config = dict(
    num_hidden_layers=11,
    hidden_size=512,
    num_attention_heads=8,
    num_key_value_heads=4,
    head_dim=64,
    intermediate_size=1728,
    vocab_size=50257,
    hidden_act='swiglu',
    norm='rmsnorm',
    norm_place='pre',
    norm_eps=1e-05,
    positions='learned+rope',
    rope_theta=10000.0,
    rope_fraction=1.0,
    qk_norm=True,
    attn_scale=0.125,
    bias='none',
    tie_word_embeddings=False,
    parallel_block=False,
    init='normal',
    init_std_qkv=0.026,
    init_std_o=0.00554,
    init_std_up=0.026,
    init_std_down=0.00301,
    optimizer='muon',
    learning_rate=0.014,
    lr_mult_qkv=0.5,
    lr_mult_o=0.705,
    lr_mult_up=0.939,
    beta1=0.9,
    lr_head=0.00582,
    warmup_steps=0,
    schedule='wsd',
    decay_fraction=0.769,
    decay_shape='linear',
    final_lr_fraction=0.0,
    batch_tokens=[65536, 131072, 196608],
    max_seq_len=2048,
    doc_mask=False,
    z_loss=1e-05,
    train_tokens=561900000,
    max_steps=4685,
    dataset='wikipedia_en',
)
MLP neurons of a small language model. Each row is named by its layer, matrix (gate and up: input weights) and neuron, and shows model dimensions 202-297. Each number is 128 + 24 x the weight over its row's rms, rounded and kept within 0 to 255. Numbers have three digits each. A neuron's up and down rows have the sign that makes its largest values positive.
A block is one neuron, or neurons of one layer that tend to fire together. Before each block is what it responds to, as a language model described it from the Wikipedia text at the highest values.

Description: Date-introducing "on" and stat slots
L5.gate16:154114110111158152106116121085159115187101081135106136129092141108143118122168123106165116114134099113158120114125111110157133122128106136130155139146111117148118089113122084095172133074111127136119129098092115098145139110122131127102099139123149139105115105076117194141076119184086102137
L5.up16:163118150127136149114126117113173125205122073148106136146082103130135102104136122102173158127139110126180150106133132132184128111123092110115147142166115097152132091088111131100143142124124137106110121083120115073174096123075123122140087127123182136130100120126151145125145109199054119112
L5.gate40:171164067088129171129094125120114151111120115138059135149142165099118126142113156149150086126132140118111117135187123137121126106128135108101128126113120141119123114122134129115145124125133142105131125136164113128128132091101101103126135165147187151150176161184150119148109103126129107123
L5.up40:146121088114103116137162106087123137126116089143107103106125120155077150150133101109089080112139122146184133134145098105172139120088114131144114134137170116133085167124123129138167157159097139139139117139103120133106135145132099117175119139152151109132167150140110114162119097127124154108
L5.gate281:116107167125123135186146119121170138128124118114111151137128138115110150121189138116128165135151142101170133132103105108089148114146100135145125108064102136150176156120175113074088130160140135126135121142120133166156154139128134145182140151111088114099109086123124128103144153099126111113
L5.up281:155137151147094113095147093104165104140070105117150132126160125128163120175151141125124171106105148127110115144131195120113115108171104133125097119129167118150150126142155129134152144133095158140124098118155158104144143158151116112128153127153123127118163124154145111169091080131147175107
L5.gate349:119160129149084160096169155140115124130141117128080138138123139117123127158137170154107157143112152151127148115122076182151111138101100112134121166086103120092143095136125154097096080148104134135136119145139149090107107100124144149104104142122194179114142091111147142130121121135131133118
L5.up349:116148122116124123138127107129100130121121098095124121125138141122109174174162159101101162121146083147130095157149111098184081142153105127107095125121098145138168115096140111103178160129097137126148124098127117134145109086146101111110144141133117158098124144137124110142091117145094131120
L5.gate666:158150125135133118124117101129123112162097122134121143154165128141102104147117083183159121165114120138117121127126126137113132129106119107100133122124122143121121129097128096139102160137131125078136143137105105115150165133181062135102120106139131088118136125113097135124125152164099155152
L5.up666:120098154169123153126157095090095142152094151149126138140136113099123121136119114154105119112117134161094087137130152123089137119173128080139131122087110108128105139129103185149164155105086122122116121111106096107196128159112144158090120159140154193083146121094119115154133182110168119065
L5.gate748:140107129141136140186087128104143132108117114116161127088164172128123174130156133148114133124139144111096125101150093116125133118130149103116136069117133141122166119097155087092094140143142105124136139123111157181127102128116090178132089130130151153143120089162114163145121159154095130102
L5.up748:142101126160165128133152129174158122124152121109125137130164139099102111130125112135159149184116127104148152172158126111170092135116150117102119078097148128126156129123145082137167057108101128109132085110118122168125140113119119151124123095131127156154139156126103111114130120110166127113
L5.gate1413:121144102121139158076088112118121128114084131079101161137022120156123135139141145157129114128134111118158124102112139160126121131125109118141120138135114115116169159139122073111153156148104118149102108110160138123127119148148118151130099138127166099129118129127121135189138126098087123130
L5.up1413:167159145143093164124125150097117109121150163150079131156123185141136132147143139141111091111119148107087133132128157127144101163123088114120116109156119090096102179119123150122127099108165124130119107113153089127151118158128127116160101143097121123101126131134136123150137147102102138146
L5.gate1603:144104164126097107121101139089140120168090165151091163136083094098119104142134104127165157137127111143134105116133102106160129125149078113153138145121151174108150128103120121123149127085107098128113137107119127136130201169140100138112144123102139146140114112079137142072137078141111136126
L5.up1603:093090151143114045101121139107110148164071142138119142140094098132117118156124106117131116144095124132122147143112167122144156116147079176109134112096136134156134145109098080139093119103115100114108143149103128148098161155116117123143178118092119142137132111080112143113120087125087128129

Description: Date-introducing prepositions
L7.gate1068:133135124120173112137113098138119098124114116149135166146152106105098148104154109162148110123119122132131111143137093105130129130177082122114160112143141119154141130106139136114118140115130146119106124128157161135149155115110163140163117109088115142127157099134102144093149140137110126094
L7.up1068:065125155134114143125166125097141135117179114024118126141129118170118184137104119160132099165128104130152095134145149147110120132094079100135153103140141046119129099122125124192052118106162113106139156091124139126103116103133151063137131136120181150129138140131122163122185159119138148135

Description: Role nouns before names
L5.gate65:165181128149144160087075146107137114113137117123135109098162101145119164123155133130143147132125167130082127113149156124135149128141171168130131134157113130140119110136101123129093103160124136199125209139102131148159114148116144113138128122107148136130171119112119149147125117142155145110
L5.up65:123119136107103151114144092089074141157158156111153113109131111173126104150138132126139124145126152112128143126118113076172094110165150144150130129172127146148144117119120111153117122147097101107127166141140122178138141168150141109159147129119099139134127055095138089128114133099154103132
L5.gate83:133141116115196133114136114125086124133103081128126096142137115099113115156141159148134139147148135126079120133136142088149130130092087132086136132116125113167120092095156108202145107120118189175152146108125122135156144134121143172129138149121145162112148107161128151106111114128133127103
L5.up83:140133187158136175182125148136127116164116145114042130138111120146112074149108164150099118131133147140125093085156105110085108107083124129143135098136132167115092171095102136105144078118108151135116136087093100138173107157179107182163153115097109126112137130148126151111143149137127135086
L5.gate456:123163106116147168151112123114121103134085134137136095115133140104124131155107145159119151128122120155149146123160138146145131102095133132088106116107112142137132148164129095134140150128115067166161161114131106118160131129124128133119119111103135153116086161086095104151129129112126130121
L5.up456:161132154133123141164103151141135116088088090152092119102093093143090120147153174133123077129103141119138109101179139136110058133080116132134140130128136173129114147140071105131109145125141138165136127124104106128163121119177133116109128135098101148106154149127124106102159095147155131145
L5.gate659:140135131135095144145131099144102142124120139107112156126062095123149129114071156150124171123175109131129097137152135139129139080126139161154106120115139141129125099153133092162155079080131148134137148093131129087133110142163130132121110120130115114135125173114121126101157117159113134111
L5.up659:105157129151144151141125128169144145137110142107120154092132126092119120158083142105093081125136115155106114168109130077095124121125157106115128151148133150148117111170127115147106157137136134121201123130091154151127106176147197147137150118156114132145127138093123125127107132146122141125
L5.gate1049:131151146108170117102125075161148124160126147083110108147104128112124160118153148144111141122154150131112120127123131115140128121093125153125132113101163120140095104102109106167097160134175106086138092106123132150147096141118110184143125126091116125141118121154159129148098099100151089097
L5.up1049:088114132132120156142123108130133149096134146134129127170121122139123131119110126123171142159121140125110113158151170112126096103113170140156079100138134144110114140091121145135070141101131132104158199149138106116119136094132168171161121143095135088106130125095115100162092103175154108140
L5.gate1269:125115125140119147095077118109140120116112103114084113128184114095135132168132105135117187121106117126092148117112113083139136124096116166112149131119136140118142123122125138141137121142177161128091135150162138138152074148125099169144077143146115111150141107177115146153129116071146124093
L5.up1269:142131104130132148123146093121082135081070168158110135110150127154122055114143154105109136183141105140136152115135133127143104161175117138110146170091094105125087106122130110184121108083163100166135136131172112179128146149122142136093157152113118106128153144124124162099159122125125143119
L5.gate1519:119091109120122127167107116114137123133114103119112107163147111138119149176113149172156136161155120167126120098185073170096103128148140150080124110148139127150130140127114151191082138083149111124098149169135130125173127096136117142119126160112124185156161158157137125147148094150145135126
L5.up1519:110099142101140128161107131191161091157138173155142115103097130133138123184127133155140164123152132108104127127182113118109097116173116093098108139164154114120103159157131163163129134139150131093151140107166134163129156094126152161137141121101103143106134096149116097147127129132152169126
L5.gate1720:123181106110128090122137110137111142096126141131149106090128100094127111143148154152134129091123150106103166133172111091132125097188095136104097139138116140078112104166077121160170112094138097139148153111127102123127154123158097099097148146121133142125123150118164096106148150090124150145
L5.up1720:101133108067133083142115131130143133129111130151143134144148090125122121182146125107109122138112143143122069129142127100134124096140134184121126109158151149165132201120127118174146135153117118130116167136144124114142114143118156107175156094103115157125114172122083140117096122140110153113

Description: Temporal/circumstantial prepositions
L4.gate639:129109150111082145117138094154118144107111124146079149153120095104163115109104154131103115121134097145126138151079121092158132120153068197136142128114166120146141142128147104137130092153138153123073089105131159144154157127087099157108123129166078169116074142144129115127127120109152136143
L4.up639:059104078113102132168111115138124123099088144143137103127138131138100121114106088127111098129103142124125153111136107161169156141153158147112123152121139111095112104129076098131138165152129142118123138093134141153110146092133114133132139103158113148146160093155139151126102127175147117105
L4.gate1073:147133113099144120115105119179109114116081117115112094136115113130090138115091103112104094092153134097154142126111126145171153120132105159111088145161183137114120092156129098113166151152118107136129116106110111098189165135110103116106127137083156093109134115077107136136137106112123103078
L4.up1073:145157141114116114082119091169100112080059084130116112161097124131132138100098125112092100106126142067118127132129115147155140140111119141107085162173164158115110065151130106187150177148149090141133148119079127105174132129121142105105124126100143083115144153084152146094149148093132143055
L4.gate1226:158114162158107125127096107139092087131095128100145156123113180128157110142137154110093101136109138144134148133147159150100147168119081119134123114106162090151164144101102088140127167109083131138079128151160131109083119120155140147145127164074128114137163092132137131138157099118096119094
L4.up1226:139099152082103115130124128143150163141145096174147117144107143141128092148147153102153161108119148156145097108167153112109119161139140158113165096156158097116126140086101120109149172115158157143110127128144127107157066171158181112116159114098119142114170131113132106116109126146127152137
L4.gate1291:147159170155122143131106108135126145124124141109121127126164146087114118155151152139075103136106157071114146143150147134096147123142093129135164145154159086133170153160100129115138110143118110130107097124121148116111140078165137103130168122103107092118134134108114140111172127130141158114
L4.up1291:122131147173107117152131123111129168162134118134106091116153181099121118115158169116075158137128187083109145126124143163105154099147097101119139147120133086145111125114139101146104084107140085131082148183137095189146132139152116091111104121139083143064103100142091174142166137152141150138
L4.gate1328:192089101115100154134120153101145123127124071170164130108083138137129093126151118164123106133118093138126112118129143101143137137091084126129152102130120131143131104063139128167151108117139120144129110122136155109136128141146158183143147139132094132103143128107136124124140142176134118121
L4.up1328:154130148123083121077152146149137088122136107094100096116123153128105175134138114129136120092122084137100118137125103111110123123145083144111104113118129119123146162112137124149129138121095097137141166139073126133123083135132139125101123160106106135122092119139094122132097069140153152144
L4.gate1609:122110120151133138140139081130110122118118141114109127109133101123090123106138111143102123123135103140129132116145104089115143124113109124145140172169145089125139134134109096115051110120139108088119081135143122196166126113165123150133117136136130127096135132116110109145165139147164151116
L4.up1609:122211102104131135124124094150131175115086139098119128120136151132102113148146152110091147150133133108120124122176142157107128142142129151107155113152118096103166120125150125132121153122134137162140149139133146120173108169135115135117130155109047144151125141173133148132151132132165138166
L4.gate1695:131119148134143162128117092104176146136148144133135130104103163074109106095150120112091115134161124113131127176100129128140159139116128160117148113107116147131138094105155146137116154127105135177162093140125107123150143161099089097133165086111151088165162156135082125103145091085108155103
L4.up1695:125115111134153161142127112136095100144088126133107121093146124122095123145084112118125105133104109165119132131166095134100144136138144108131156115111127109112118113129127129073148106096136134164116159113095116109154111074152148134157133158119130141099133147181153109141146129138122167132
L4.gate1710:113131143169137153104141102159145100128113105146147096091111096139129093132159156142103126162127125119151156106131130125140143170136139102095164109174142084096123152086112149095137125119103087133100147137158154157094137097143097125135141132109129199074137174134140125116094105110171136140
L4.up1710:137146130125116117138091139124144121136142059136099107143147071084108141117099173094129125149133141124157123165101146131139139126100113134095135141072137137094142122133109100121088055142118104158153123109155173155158155100145131151189121119111133141073163119160132137160127118115119161133

Description: Music work-type nouns
L7.gate1181:136121119134130104113104090077099148139127157131157134101124145141092096120098120116166143128126126117134163133127105118150144121123127134118149098132130149136151142150148098168155122165141125122142110108110137097090106119153095121138114155138131098160127122146064086134110139097111131139
L7.up1181:144125133132134154082103152124127142135145181182103101169144140117165117161123141098103098086126124174127107124139157153142141113072128104134144156121121110127135084167112067125120088142153114140154071138122124112151151092144132122208131160099121100170104096172077124120092097092104136109

Description: Sports team name parts
L7.gate562:117184134144106115121135079168130139177092090092130179174074137108114103137124134124089129129170132123165116102153131096120105113121144159091137141132130144126140115087094115120096109158147132116151143112137138139115162143175113133132125104097110136108136179156108114140113094144112120135
L7.up562:136080103149119138106130105128131165181085131148104170155131115112149101136126112146125158128167118177124111078112092106114152131130164138135117122122116124174136156129097131143094125138140139122142131100097149110189148098154115114145112109123123143129163095139124132120130122099105111108

Description: Music single and head nouns
L4.gate181:108104140135120089140123111140117170074121092130122110133128107129126127152126140118106120168104136128135105146118133109114146149099116097095127155139149199154138114123148134171126113138146102145132103130108123115149104109136167116146115134153140152145152153163146123095144135100124101148
L4.up181:154176116153146152104167137135118132129096126144087118097124123158095102149133191132142155124152122129140149122158153119087163159082126125117129133116120132113122124157142131085172117134144196142106135136088167093126103143173089152111153133142122104113162124098107147120126131134083141118
L4.gate579:079134111146140074153154159191092124139099160123145111155150084130143150152148125153140142171131043143122117070115125141083121133132165151130098132089116102128121140131124131114148137141158116114116174100160126126130141143129126105110150081091088138098122125132144146138105114111148140127
L4.up579:086094106138129124135145121172119132189092155154134078118145113123139156121163168150133133132137116102156091101136131162137122124096093123115089109115144121142138135120138122152140124118117124132130163126172104118138124123150136126117111122142129123149108132122137147159135114117090114121
L4.gate689:141126125140118121132164129107129127120135121142115116131133168130154129165134150133132168117131144136104162161193118161119097152175080109139167119118136115135122123136079136125128223132118096177111138124120117090119107167110121139126124165161134092151113130149107104096168123176125128127
L4.up689:129122147186107165108153143157134150119139101176090154156156150113172137174101098097142129122140120112122104128159148089104145101105147103143112138141123153076174120136139114132114157137099101121125103122172141134129093159137129131075125125138139103169138160127092109182121106105141101115
L4.gate809:122153114145098182074115119118153125109152102122107121095126109110139114099132125115103117147094130131102147111101109117133122102155183089136118098161073116135140133143118125096133138111099114115102155125145098113095098145109127107144097159133124173156159163136115121122138089162142147138
L4.up809:103163106133125116086136140091126115112144100138077139137130117072153167102154125117110090165094147146053121155114135144118148119148149125147131126145141097108147134137145146153148113135119114112087165119165107087129089124141111144126130123121120116135136184113113136143135135156124083150
L4.gate1146:110113093097109148174150120103115124152113135154097134106121119139145108138109155110152147140100121138124135135127121112196155104151158137101127156136119138136124140124091096103121164133114146124111114117115119107184148115131067099165125128112169135178159129138118095172086143144117116192
L4.up1146:098107121115101103145101128169156120195104139149104156123096143131106132119103101117092137175126137105109158130129172136130136124135103159144128139123161184095103147129109118143133123144149130124118134151081127125148121122128118129128143107113120123161143102139140122129100145119095136142
L4.gate1287:169117105112121150099084068115137093124160159112090154172158157117140099148146171114136147154154101130125113177078133153085157120159092133162134138105091111123077082139101131139134090119167121125143138141122171110149078113123166188143103134154140152100155129153104163132122138109173074146
L4.up1287:161114166148114111123131087117150109135095141148151158174156147099111108115135098125120173135153095148131108099076189184149137132127146152163172158114119149138096135173106149093162129079134208169121126126125160105124108092138130155117153146115156103156136134176091144125103143108127142134
L4.gate1356:113159163129148097121103146140124094097131129151113122079172131122139119157082160167114103148136140122142130113078125091110172145104148140135128128091081131133160174156101168151109091194136129129175131098145166108134122122132155118171129165096144117130143147141138116117106154120110167110
L4.up1356:110165124125079125077114111118146125104169145116098104117147133133143100135125161133162110140171143101094131118119121101129104132120120119076145146145145111160147151109106120124167096126152083107082123123147131115104094153109151104125167158111104140067130105168094134151103128097136158131
L4.gate1461:094102126138132115123129154126161127116127135164129111122155127083129110149103112151146096110105109100108130139123186149067129154141135167113149117172131143176153122099115100139131106115108123133137113105147085155136112117105118121129115160136108133147164161178150128105093088103097099122
L4.up1461:130162125149118096151125063129121116120119135160073153122135119137126091163124132153151123141116111141107095109085138099142149132166141126138104115127123159124123146140109132145119125121143122107165145144149155115130162144115145130176153140098135113071130160094146101099060135126182104114

Description: Football career hyphens
L4.gate9:170125184148130120101102120108138156116135136129131122142127112163141134148149148138150143090144127142159116174113119138153181114153123128155131131140142119139136098116101195144135128131072142167145101126132114127117076144152171123127115154121132146169147124118146143145188100104135148145
L4.up9:136136111142140123113147123148129144139154134143137143115063115138109113141128098099093128099123129098143119108146089154112144135156136094116156108121145116121172133118110109133142158145132160193147149122112109108126102121140142115159140154116109165112177153128134139166110139135130136114
L4.gate314:151111134102095118123163126168159139155108133093151151117116161135075147155110148147096097143081134132107119120166099123138153107111146080129112146117145163141095137107125138090165126123114113156142132127113149103153152147130142168150136156118184056134162154145130123080115096110128168103
L4.up314:141115098119154155143135131184147158122133102127133133088134149129110130133091120095138125117132119121151143127153117128147140089102147110129142146121119142151105150148115150115158128100153180136144135157103122113168173137117147140129134130096158066110175102087120141095143116146111113091
L4.gate416:166168099144143124139105133130104169139158117144148117108136089090156070139151133156131132121102129135125151089132094097096079138127100135102179133140149120151106143124130161118080145114122120123185131144128114070147106144135127075150113175072172145105162147096127062136128129149136117084
L4.up416:105134109132157147135094104170117166110132145096133162128119135165131122111128125115150130105095125151103132088111142168113125087107122127133140113147145141123132166099142121127148137097145149106086125118113088141162131139115135112125119126120099107101169159132159093157117109116103126116
L4.gate535:189133134126123148108071100088116146117127156129164170100126106107104081151096140092150095133164130144151140145138144120152153112135120083119122145132138147142098100109120140159127111130158148144142118125115133171152143162117153141124112150149157146153107128168129118106133097102149145150
L4.up535:084104144134114145129129143146112156166125076185150130099131155104143117170141116137084129134098115126114164099123141127110101107109093110106145147130156117125134076121130179142128079161124107125128130159142116118132139152133104113105190112193112127109153101132118120131103132143136164066
L4.gate637:133138161131187114087115125117133148096105106129095143139145162139171137164151144162073167131116118155126121101114165159130154121128130126117113120121120127145129151155182148138120115162127134077110130116128116081122126115123132138123122145113157135126127164120129124135115094125141196094
L4.up637:117150131128139155136135129110096115167138119159162115117142138077129177148164133087120137106127103166132150097142131185109121135137130171095136136112139162163120084131128149118115093157119099142113139128136103134150146134121120167163114123120160089090087135125076116110103119128068143144
L4.gate801:128128123120172111088082166134113146131108137166097089086071079151164056176118099138126116171114138159128166155093157126152111133101156163084155120109170146136165103107148136170115123122150150132122149139103141140173160121088102114114127152104110125114120164171129100117139126118154166082
L4.up801:113158138132140100113128127163112121150122074106140110102125126142176128137094131117120127094123116167121139132114095134152137094088138148121139149105162135158154151140143168132112113130142171132111145116181170097176126117149110094090147171109142141126143165108130137146156139097117154110
L4.gate848:127139105124058121089139110086146155140075125159145107125110139125126153131145112131138129083123099084129123161108138121118128105124131105091119091146112112088154114108122149119144119141106121112161106123160129131137131198143137072127115152128094127121154144124136106149144140130100139130
L4.up848:152115093114074102101105131103138177096120142106096110139130128124143189150147121116124113097107129083150151134147160125114139136094170177133108115130141138115143116150103144120139102114128135068111079165081172109134128183141135105121105152112118129106132120132134118168116132118134153135
L4.gate1249:163148122099141124136121151099076135121102097180114117102124123099097122133117140170109139100143155156169144130155077086099163137093163133111088124172117143109090128138115141150113110116148136110161125124136115129162148136160161099136132123133157115126151156136105095098107120163128150112
L4.up1249:138161124148122132073154097121108114124178134128123142074108118112139119135114121158130142132105133167103150163108102118107145125103129123115162149113098124123144132121093125103084159163176153128128125154143140137152111133140124067125136139137131121122143133155128132134147126135142150097

Description: Counted games and appearances
L5.gate262:108136128122140102079088123161137091146124133107118121066182121145166133137120139102102114158120113169095117118134167087129099122123134198129090127128124121148099153143114094144135134114100164129133087106132142179162105181155120146113155143162103101109125109119158146105121129103095165133
L5.up262:126137116141152102098174133149141172145089146149150169133144162108139100153107128144138157108125134127167095181106141160123144141128142086096120153153134089125159101143109127104128108146102123141099102153106151108159132139116150120085177138132125143144119135172129098120136153153087164089
L5.gate298:113123096116128134114114155116137125147101124127116132110097136117102127160137129100156122135114118096123136091119128092159136152124091104131152143134117124123131106127113160112154138127094141118130066136121119108111123162127100164147136128077124113104153124112173113171134183082146169092
L5.up298:179109089123131127139131116125137108151071175142152141109100133161096126110186118111150136149127139097147105068111153095106110125106145111149131093149169132113129119138114161149137133134108106083160131120143116134174117125155149164196163181122161074160151105131094134134165137141122167124
L5.gate403:109098118170095125117094122123111131097150076122087161086118099117175123122157143159105107131164098126144135166133152145121130136159131156158101138175145124116129104111152105152125107167114133125149177155121143140150118149159177111090142117131139102076130116122152131121133181119102166103
L5.up403:136141141168150130158110122140154131145116189119109156112092085120168102134153104177133109119109109125131196145120163117129125112137104124157104122108197126118140096106132116132110176124101143110124113171130092142124160116149098112059158125096109123127144135159122087177172152120114142106
L5.gate481:149102138117149129114115117128130116107144096125101161093124121150172157173136107111136081111134111167132177090121163166144173125099119145096079172124094150121127124128119122167127161142094072183115128110104153180160136118127151128110110155127110162137136167120141131179139162121138160123
L5.up481:130180145144121094108109102152154154164141083113096161090173111142146144170146147103117107090135118154120138116124153124111159126107121171157107173114164123140134107159108149141145156128121095119144142150086129166141106132134112139088118174111093162095135146155162124174148144130139139098
L5.gate763:106155138112168106140056154144147130098143132098111086108143116113130104097115137134159116152109118143071131156138136111120123110179152150163120140111125148096153111109128155146118057155142095164144145094132077121102083123121104137084080147114139113125115102151162102176088124082138158127
L5.up763:116130096155102129131113125105111094090151128160164108103108109118150134165119112098102101114134112123141131118157116177098100142128139135165083098103134100122130173125131123142111103113136112109110091145120164140132131147145130131137138082120151099161137134121144127108139144147078139136
L5.gate1149:136145154111089058118135094120089148154114069122106105123135123127133127184121120155101124165138113135118189106125160146120131147134093135095137159134105140166150133152157167151114089137151110161157142144131123126170111107146144127097121126107145149122146157155100095156143130109104125138
L5.up1149:083122170137123136095137153143130103164138148114137116109100136105168119164125106152116107205144119141064169143124159124088125135121143124128142130112078138126149122122123165187113077126128170149177169125123096140122113148158095097141142153156108147155141139067134127092133100092133146145
L5.gate1416:107094139136118130163111075185114153133080138144128132127105118136158137128090164060149107125110137119133109112142082140127100127104114150106105134143069130121138172107131100116128164173125114100143157125113145118102117090127168085120103164171131155190169104147111173115140144126116157124
L5.up1416:134136103164106144133125095124096131126144130117131117124127111136146142124148117141152155092138140142117190089136137153135145136092139105105132140066134120087134068121141129132161159154114165146134146087187117136106101114113122175116174133152145103131093133144143105135159095119147162126
L5.gate1452:155145119145170117129137116101156129149163123141134112127079150136152118127103105159124143142122099093140161112066169116126128072070116173129134159126150139160100116124148125161115156113154124121120158122105130108163102106164136105098118177135111114140184169071113113125101121122138155108
L5.up1452:129147131156130118139138143123134150171168122142155123175120144136112145106105101116129151105103147117114168117098165117153130104105114136140141117172145117132136114109126129173145123123167110098140104165111139088085090166100122120120117135127102118104138120144118096116142121122164146105